Weights of a small transformer language model: width 384, 711M tokens.
MLP neurons of a small language model. Each row is named by its layer, matrix (up: input weights) and neuron, and shows model dimensions 176-239. Each number is 200 + 20 x the weight over its row's rms, rounded and kept within 0 to 999.
A block is one neuron, or neurons of one layer that tend to fire together. After each block is what it responds to, as a language model described it from the Wikipedia text at the highest values.

L10.up376,184,200,187,198,213,214,202,213,167,227,186,230,176,214,209,210,203,207,190,198,173,195,180,190,175,190,225,166,179,253,192,189,207,161,218,188,217,179,219,199,194,223,185,238,211,211,197,230,203,193,220,204,193,171,202,174,194,192,185,182,216,175,175,218
Stem before suffix

L5.up5,197,192,188,219,205,203,166,192,162,227,190,210,215,165,223,234,208,195,191,245,199,192,195,205,203,188,245,193,189,197,190,196,204,165,149,206,187,190,176,213,189,212,179,206,187,202,166,187,197,223,194,191,198,194,159,205,197,202,217,192,204,201,188,176
L5.up280,223,191,211,194,187,197,186,180,184,188,217,193,216,188,208,192,211,202,190,210,217,191,193,245,163,214,201,209,204,176,207,198,192,195,189,188,223,211,149,165,201,183,195,187,221,212,145,185,211,203,197,233,208,190,198,211,206,211,216,209,199,187,199,187
L5.up283,222,195,167,221,199,211,211,197,191,190,200,191,192,167,216,234,190,184,192,215,203,188,232,175,186,161,245,214,187,257,188,145,198,206,181,200,228,185,238,206,207,174,191,201,205,195,191,187,190,237,231,197,216,250,201,200,177,193,213,214,143,214,190,150
L5.up515,218,238,207,222,205,175,198,183,164,210,246,199,201,194,208,195,192,207,192,209,200,194,196,197,208,207,185,197,209,193,215,192,179,214,218,213,201,177,190,191,218,183,205,211,176,223,179,224,217,194,181,214,209,194,210,193,216,193,188,216,179,194,201,146
L5.up609,223,217,203,232,174,196,193,182,208,199,199,172,205,195,206,203,224,209,238,233,205,187,190,252,199,174,215,205,200,192,215,191,209,162,183,204,195,205,159,182,168,192,196,218,197,201,177,196,213,241,227,204,194,173,199,210,197,196,188,231,142,181,214,152
L5.up975,230,217,201,244,203,170,190,243,182,193,182,168,187,199,215,199,190,210,185,212,204,196,211,194,146,193,222,184,230,186,184,208,199,187,196,182,148,203,209,179,196,192,198,221,218,200,206,181,210,214,233,225,213,181,216,200,187,221,204,227,215,173,210,172
L5.up1039,189,188,164,224,191,203,219,205,184,196,163,194,181,179,211,223,192,181,186,216,190,187,214,207,219,170,241,240,208,186,203,193,207,179,167,218,198,211,201,186,223,196,181,218,167,217,165,185,185,208,207,213,206,216,208,207,188,194,208,219,158,210,197,199
L5.up1176,179,232,200,226,176,202,194,212,202,211,200,171,205,205,224,195,171,243,209,220,199,185,176,196,178,222,203,244,238,229,197,167,190,194,180,198,160,151,190,184,180,189,186,225,187,216,169,177,213,196,234,204,210,165,164,199,186,218,182,223,215,172,189,200
Line-start tokens after headings

L11.up201,210,217,160,236,214,191,202,208,198,239,201,190,145,193,238,179,206,202,178,200,204,196,212,202,194,195,194,191,191,214,206,206,170,204,181,188,191,211,178,189,179,215,253,195,217,206,192,223,218,192,162,218,204,166,211,208,208,151,222,225,202,208,231,187
L11.up352,203,203,151,208,184,139,243,233,163,224,215,188,171,171,206,162,212,189,223,177,153,203,197,171,184,204,189,160,214,179,186,163,158,204,191,192,206,214,190,210,203,203,201,213,194,208,176,201,207,223,181,197,209,193,181,211,185,178,189,176,202,187,215,207
L11.up374,197,222,179,222,216,176,204,192,187,233,219,211,199,217,241,198,215,239,198,203,138,191,204,208,191,221,214,201,211,181,207,173,171,208,168,211,193,196,186,216,181,193,215,232,202,239,198,208,225,184,173,204,190,167,206,200,185,188,164,184,212,229,204,198
L11.up376,203,175,211,206,252,144,208,207,200,207,213,208,170,182,216,189,211,190,179,222,226,188,195,192,208,224,230,211,208,201,204,185,175,208,170,172,220,175,177,191,183,184,214,181,206,209,186,209,177,212,196,199,205,191,205,220,197,190,214,160,197,182,198,215
L11.up505,175,226,174,245,249,183,229,207,174,200,181,224,184,204,223,200,228,187,224,195,192,189,189,206,203,213,221,203,213,176,197,204,191,188,177,179,182,202,217,177,168,207,203,223,219,198,192,184,228,178,176,205,197,174,202,205,192,172,212,204,179,252,219,224
L11.up634,166,203,149,233,230,181,253,213,188,223,208,208,200,203,233,207,236,184,233,195,187,203,173,206,187,150,209,176,195,200,200,226,216,206,201,186,164,197,176,181,164,211,210,211,170,240,200,177,189,173,208,211,210,207,190,220,172,178,202,217,192,212,210,210
L11.up1101,166,201,187,193,213,185,193,197,221,220,216,201,204,192,231,189,189,186,206,209,209,196,192,169,171,190,180,183,178,184,226,183,210,197,201,200,164,186,168,195,223,229,191,194,219,185,195,184,249,198,156,184,191,206,211,212,222,126,206,215,184,222,231,192
L11.up1318,203,224,170,224,216,185,179,212,212,226,204,204,240,214,261,204,227,206,186,191,171,197,243,224,197,197,228,172,199,217,161,180,187,197,172,221,193,210,194,190,172,212,227,219,217,231,181,212,270,209,185,214,187,182,183,186,214,176,198,232,171,222,176,230
Mid-number separators and digits

L5.up70,163,184,229,211,203,183,205,209,203,221,202,237,202,196,201,211,199,220,201,210,192,185,163,169,185,200,158,197,195,213,180,204,203,244,213,199,174,186,173,210,183,195,208,234,223,225,210,226,237,193,212,253,180,192,224,214,201,179,173,170,208,191,222,163
L5.up195,186,169,185,209,222,195,211,204,213,184,200,204,199,175,186,213,192,223,178,187,218,185,162,207,202,186,216,177,168,169,207,170,201,158,172,208,197,206,195,195,211,227,202,212,233,165,200,192,193,207,213,234,205,176,167,206,239,206,203,191,191,181,167,195
L5.up263,206,186,205,201,221,175,174,199,158,211,180,220,179,232,202,227,221,222,186,202,212,196,174,208,215,217,207,208,180,211,211,206,210,202,211,197,247,221,166,202,188,202,185,222,168,223,195,196,232,159,182,199,216,181,198,211,205,167,198,203,239,202,206,204
L5.up332,189,193,201,215,189,140,218,181,179,190,221,193,190,171,215,206,243,160,173,217,212,192,171,186,236,225,210,178,181,195,192,187,212,206,211,202,188,188,189,195,174,218,193,141,197,202,201,214,212,189,197,216,204,196,183,195,213,228,186,131,192,157,205,180
L5.up507,167,224,197,184,203,186,193,208,204,182,197,193,235,215,199,208,215,218,203,203,206,182,193,209,200,230,195,213,205,203,199,207,183,197,189,216,213,202,173,182,199,244,228,187,201,232,185,238,228,178,181,200,218,173,165,209,150,190,203,186,206,167,190,231
L5.up880,212,188,183,217,205,185,220,205,235,190,167,215,221,197,217,212,215,179,158,192,197,189,176,204,193,207,193,181,210,187,148,196,231,189,186,179,217,206,183,202,220,230,201,205,211,229,206,207,208,156,198,230,216,182,207,183,202,213,194,187,209,206,209,205
L5.up1050,211,156,211,224,207,198,182,189,179,187,192,225,216,212,210,170,150,231,184,227,210,192,187,192,209,207,193,207,198,210,185,168,176,199,208,202,210,213,168,174,223,212,197,195,194,223,184,212,186,181,218,201,206,202,203,178,218,227,174,222,203,188,200,193
L5.up1077,175,193,196,195,194,158,188,196,180,184,191,221,206,194,199,204,183,234,201,195,192,188,215,193,197,210,223,150,209,229,208,182,198,168,220,199,218,197,163,200,220,218,208,169,206,162,207,226,212,208,200,228,201,151,221,194,194,194,192,178,217,202,190,160
Possessive apostrophe

L10.up1053,181,201,191,190,188,172,210,182,212,187,143,175,189,204,209,208,214,199,193,182,200,179,183,156,221,203,199,203,194,157,225,173,188,178,213,216,197,197,154,214,180,244,209,166,204,212,194,190,182,182,162,212,207,208,221,207,212,196,184,192,221,244,177,208
Start of noun phrase

L10.up240,185,219,244,224,205,206,212,192,179,232,221,200,209,204,224,208,182,214,179,195,223,187,178,172,175,212,168,210,220,199,245,210,209,194,207,211,178,177,182,219,192,200,192,209,196,182,192,179,216,202,222,192,192,186,204,204,196,172,229,202,183,202,203,175
Opening quotes, brackets, diacritics

L5.up42,194,189,233,189,194,218,193,186,157,187,231,203,224,212,212,206,179,194,186,207,181,198,173,206,222,221,222,210,213,208,235,205,153,200,187,231,197,192,195,188,205,214,196,188,186,197,192,216,194,191,181,226,197,172,216,211,234,175,232,225,195,208,193,185
L5.up471,229,214,211,195,210,226,169,180,181,189,208,182,184,195,208,219,213,213,208,217,186,189,174,216,166,201,211,203,201,202,200,172,199,187,191,176,206,191,172,222,171,215,172,187,214,213,187,186,249,210,221,248,211,167,198,224,217,162,221,222,216,209,199,187
L5.up779,234,179,182,207,190,213,173,190,159,220,201,214,204,181,204,194,227,215,189,193,189,199,212,215,159,180,198,200,180,172,185,206,204,177,167,183,170,207,159,203,176,165,229,206,200,198,142,207,187,201,215,185,206,210,186,197,201,189,228,220,190,256,189,172
L5.up814,163,173,138,210,207,199,213,201,220,202,207,166,173,160,214,198,210,184,194,187,201,200,192,181,190,190,187,187,204,188,194,197,193,192,178,173,229,210,207,192,208,233,213,234,228,200,230,208,209,227,201,196,215,191,176,227,216,163,221,186,216,197,192,192
L5.up1011,197,207,190,236,180,215,205,182,194,209,188,221,204,171,192,198,210,245,221,206,201,192,167,207,202,188,226,213,216,196,175,195,210,160,188,163,185,194,196,195,162,205,199,192,161,223,169,183,233,182,205,190,213,184,188,222,203,192,200,234,217,183,182,156
L5.up1211,231,197,195,255,189,219,188,189,149,215,217,184,198,211,198,186,209,186,215,204,210,198,184,182,223,205,193,196,240,182,209,190,228,204,198,222,178,188,173,221,201,202,219,209,187,219,164,217,210,222,197,211,195,190,218,217,211,189,208,212,170,194,189,180
L5.up1241,184,159,229,183,177,169,192,198,225,180,223,192,198,170,205,170,234,220,215,186,195,196,194,240,178,196,194,216,208,203,231,185,182,153,164,185,215,168,196,193,208,207,194,208,231,201,188,199,214,190,234,193,213,188,209,192,214,177,202,198,179,228,178,184
L5.up1443,225,217,217,206,208,148,191,170,149,213,239,232,178,204,194,197,179,186,187,206,195,192,171,179,244,175,216,170,208,218,237,183,216,231,212,205,206,193,161,211,179,194,198,199,172,208,206,207,220,202,214,215,201,200,193,213,251,210,194,182,226,199,170,192
Opening quotation marks

L10.up1405,221,185,209,224,201,139,201,183,213,267,163,195,219,213,222,188,196,200,218,199,206,190,182,198,191,213,183,206,170,200,212,172,178,198,192,193,218,180,183,188,161,185,208,189,232,222,211,204,195,196,201,200,207,166,203,211,190,151,204,226,216,197,187,220
Digits inside large numbers

L11.up241,184,191,178,208,196,196,216,209,180,214,152,241,216,191,194,187,186,215,196,210,202,183,191,190,219,196,179,158,247,201,209,193,177,180,210,202,214,133,171,200,200,177,205,172,215,209,185,213,218,189,218,230,189,201,192,167,204,204,185,176,219,214,212,228
L11.up697,183,163,212,213,184,193,196,212,213,216,223,186,201,179,209,204,210,209,208,185,219,175,220,162,222,191,171,183,198,219,219,184,186,204,202,186,194,207,170,196,199,192,224,196,204,196,210,218,196,192,224,206,206,186,220,157,252,167,192,169,189,193,187,202
L11.up838,209,222,185,211,209,165,187,185,181,201,194,219,195,208,165,232,173,206,155,223,189,193,181,182,213,204,215,179,221,192,227,228,187,196,220,205,195,210,195,213,193,208,181,202,211,182,214,214,191,212,193,225,197,210,195,157,212,207,180,197,187,164,229,207
L11.up985,226,179,196,216,220,172,232,209,178,229,183,217,223,183,203,184,205,235,170,231,225,192,179,207,181,184,197,184,229,192,198,199,192,175,196,204,191,156,194,212,203,189,230,217,222,179,175,206,199,165,200,236,204,184,216,187,211,207,208,236,198,238,201,215
L11.up994,206,204,181,200,201,177,200,212,171,194,173,222,183,183,202,198,199,236,180,202,182,199,187,200,139,175,176,196,216,203,220,184,189,213,201,184,223,194,171,225,189,188,250,192,169,176,174,174,195,191,209,196,187,187,200,176,207,206,197,173,182,187,225,144
L11.up1102,171,195,192,227,193,224,211,187,180,183,185,236,210,193,215,206,212,190,202,204,214,203,149,146,193,197,203,215,200,213,188,191,186,204,198,230,217,152,167,197,214,191,222,210,174,187,192,230,236,194,189,203,203,189,221,179,213,162,229,213,223,254,198,191
L11.up1242,162,205,169,224,197,187,210,180,199,216,193,260,187,195,192,170,204,215,152,211,183,189,183,208,203,201,201,166,235,219,195,205,220,184,185,199,220,183,223,186,182,207,201,161,249,237,205,218,164,170,190,220,196,186,205,184,220,155,184,211,155,167,208,222
L11.up1524,186,173,225,203,214,222,226,231,194,175,198,211,185,201,203,181,182,214,195,174,184,189,204,185,204,259,197,187,215,230,248,200,180,198,202,214,174,203,208,191,201,188,197,184,226,179,178,193,206,189,206,224,178,200,192,162,161,160,225,193,209,220,203,243
Possessive apostrophe

L10.up235,176,207,194,209,188,195,193,197,179,220,167,219,174,210,234,182,179,237,181,186,180,186,191,169,199,206,198,186,191,203,201,183,192,199,214,185,194,187,188,187,178,197,212,228,203,212,193,221,242,184,218,194,176,179,232,182,224,189,173,194,209,195,218,181
Word-start fragment tokens

L11.up70,175,207,223,179,215,195,173,215,186,205,208,209,184,205,211,203,206,195,206,230,222,196,179,187,213,192,238,198,206,219,263,231,230,212,239,192,201,172,161,237,198,212,211,175,194,206,178,225,205,175,210,190,233,167,218,171,243,186,211,213,224,220,164,209
L11.up379,184,192,198,197,251,181,208,179,169,206,200,186,202,176,190,170,184,196,193,221,197,196,188,182,199,160,187,201,224,183,202,204,209,214,235,206,193,189,201,203,206,198,213,207,199,184,191,174,207,185,201,257,195,156,236,194,221,170,200,203,206,206,176,176
L11.up432,252,144,184,195,204,192,184,196,202,213,200,220,198,213,207,206,195,238,166,189,199,204,204,219,208,183,203,196,174,230,219,192,196,191,219,204,197,191,179,194,209,195,241,210,220,231,184,212,204,185,162,218,220,195,202,163,216,220,209,202,191,200,217,218
L11.up537,228,174,221,201,197,199,214,184,216,171,196,228,220,186,188,198,214,238,140,236,221,196,162,199,172,172,189,213,225,224,221,194,178,229,204,232,224,200,211,226,190,187,208,220,194,191,211,207,219,220,195,184,208,178,190,181,183,177,194,187,190,211,222,193
L11.up686,226,194,182,222,210,183,195,192,178,191,192,208,169,210,227,181,201,192,206,236,212,191,213,189,171,207,177,201,197,212,202,165,196,215,218,217,158,161,191,183,185,206,186,193,158,215,205,199,242,199,176,209,197,184,213,175,219,190,163,210,174,193,205,179
L11.up743,195,203,181,203,229,201,207,219,193,213,198,218,197,171,208,215,220,183,184,210,214,212,162,229,224,204,157,167,208,221,221,198,183,184,229,208,181,217,181,238,224,199,204,222,189,212,169,211,241,195,215,193,183,183,203,217,188,207,227,187,190,237,206,202
L11.up899,196,179,229,205,216,213,221,223,192,219,185,189,195,166,181,185,186,203,202,204,231,196,196,193,187,187,184,179,252,201,214,194,197,170,204,228,198,174,179,211,195,193,204,232,199,187,165,207,234,169,201,174,211,194,208,193,193,205,203,188,199,218,184,199
L11.up954,182,198,244,210,227,185,193,196,198,202,243,193,180,170,193,178,179,192,217,224,225,188,186,174,175,198,175,203,221,242,245,213,194,184,182,183,209,222,215,209,190,161,206,169,198,192,171,213,174,225,204,203,202,192,235,175,202,186,182,197,203,216,165,160
Opening punctuation mid-sentence

L5.up304,204,182,210,213,184,224,201,183,199,171,206,178,205,189,238,231,194,203,196,206,167,188,170,227,223,151,188,244,198,219,150,148,188,203,222,169,196,202,178,207,207,178,198,227,187,207,163,192,210,176,216,209,197,199,204,215,219,162,235,229,202,209,204,154
L5.up423,224,210,178,194,225,222,175,251,227,222,207,190,192,177,222,229,193,200,193,206,187,192,201,225,195,204,211,186,151,207,191,176,208,182,179,195,186,179,176,190,215,180,203,180,185,212,178,154,231,225,199,194,212,200,139,205,215,211,199,244,199,205,170,204
L5.up694,227,220,201,211,199,178,191,208,205,245,163,215,185,216,206,160,189,244,213,174,190,188,142,201,166,200,218,180,180,210,208,195,195,202,232,211,192,189,179,199,191,232,211,193,215,190,177,218,221,224,198,192,199,213,197,209,181,165,173,191,151,246,190,163
L5.up714,231,196,222,246,231,198,192,214,195,228,203,143,192,193,210,219,203,188,184,176,167,188,207,174,174,168,210,169,208,218,202,184,207,239,215,194,185,196,171,174,185,198,181,206,246,216,193,171,209,242,186,212,185,207,180,214,210,193,222,209,216,236,178,214
L5.up785,170,190,218,186,213,207,220,164,201,199,167,188,184,198,204,187,227,215,136,199,226,189,158,192,221,187,217,246,197,194,174,189,165,229,218,176,204,212,154,197,189,207,179,169,210,179,179,192,229,226,180,192,201,213,154,194,242,200,208,223,182,207,199,213
L5.up833,212,219,204,223,193,192,187,215,202,196,203,186,172,170,192,204,205,188,176,190,185,201,174,217,197,186,217,183,200,208,199,205,183,218,206,201,219,189,157,184,227,204,184,193,175,197,210,156,156,194,198,216,203,185,165,206,202,216,187,208,217,202,174,181
L5.up1008,191,205,186,212,240,209,228,202,222,200,187,195,190,203,199,206,219,213,187,214,252,204,212,189,167,229,241,164,188,206,191,174,192,193,218,193,177,204,198,193,233,181,209,210,204,192,180,162,188,221,186,217,198,191,194,202,209,200,221,216,179,218,209,206
L5.up1400,228,199,184,222,209,170,186,195,203,191,185,179,196,203,214,215,185,198,210,191,172,189,161,195,182,170,189,207,216,220,195,191,173,205,212,188,210,174,159,202,198,174,200,191,200,162,194,170,201,211,192,192,206,212,206,225,219,209,200,242,220,219,209,140
Before titles of works

L11.up138,238,181,228,208,192,174,188,202,187,210,197,205,140,214,185,223,237,207,189,169,183,196,201,182,215,236,185,195,157,193,184,221,212,185,180,221,217,188,229,198,179,221,206,190,185,184,185,194,231,198,155,194,181,164,214,175,210,176,188,219,193,197,190,175
L11.up195,213,203,163,195,192,193,245,205,206,196,197,237,208,227,187,200,199,194,194,221,154,187,197,145,192,200,200,177,200,201,193,175,150,210,210,245,216,207,184,218,192,215,187,190,201,211,187,228,216,186,162,200,198,198,184,205,179,172,182,200,222,205,202,226
L11.up377,207,211,243,201,219,195,235,179,151,207,179,183,166,203,187,242,197,217,151,192,213,186,210,194,194,195,220,188,205,169,201,198,172,187,209,205,182,171,187,197,223,150,184,188,199,181,199,187,201,197,183,166,203,230,201,157,171,183,235,210,217,207,181,203
L11.up538,181,211,215,219,227,177,196,167,172,202,209,243,169,198,192,206,179,186,156,226,136,192,181,203,211,201,198,188,164,211,233,203,153,200,201,203,162,214,205,169,212,213,199,206,195,193,162,201,218,204,215,198,183,187,205,179,218,188,220,184,178,225,217,174
L11.up593,250,196,231,189,224,179,224,221,198,217,188,167,198,179,189,184,184,200,178,196,204,193,187,182,178,193,195,212,193,230,194,185,187,215,184,232,201,193,182,188,173,214,192,197,184,179,220,200,207,176,198,207,195,231,210,175,170,194,198,158,221,201,212,200
L11.up1144,215,157,211,236,196,167,222,215,175,211,200,216,205,222,212,182,162,196,191,212,186,188,181,166,203,207,167,216,184,185,197,190,182,199,222,206,204,218,221,201,213,227,187,242,178,206,199,218,217,210,178,191,195,187,220,178,176,172,201,184,234,214,168,203
L11.up1288,205,207,160,225,192,201,210,248,201,188,208,185,187,192,214,199,192,235,190,206,179,185,226,148,210,215,216,169,197,169,168,186,179,175,207,212,222,196,196,201,221,220,185,205,200,216,198,206,233,204,176,211,205,165,234,178,210,204,183,161,183,183,175,185
L11.up1289,222,228,213,193,207,197,215,193,205,199,198,211,200,242,172,221,178,233,184,209,189,192,155,174,191,173,203,180,193,188,212,211,158,218,211,221,186,174,206,159,199,218,185,150,237,194,192,192,235,183,182,235,211,187,215,192,185,165,199,167,184,198,222,207
Direct-quote first-person speech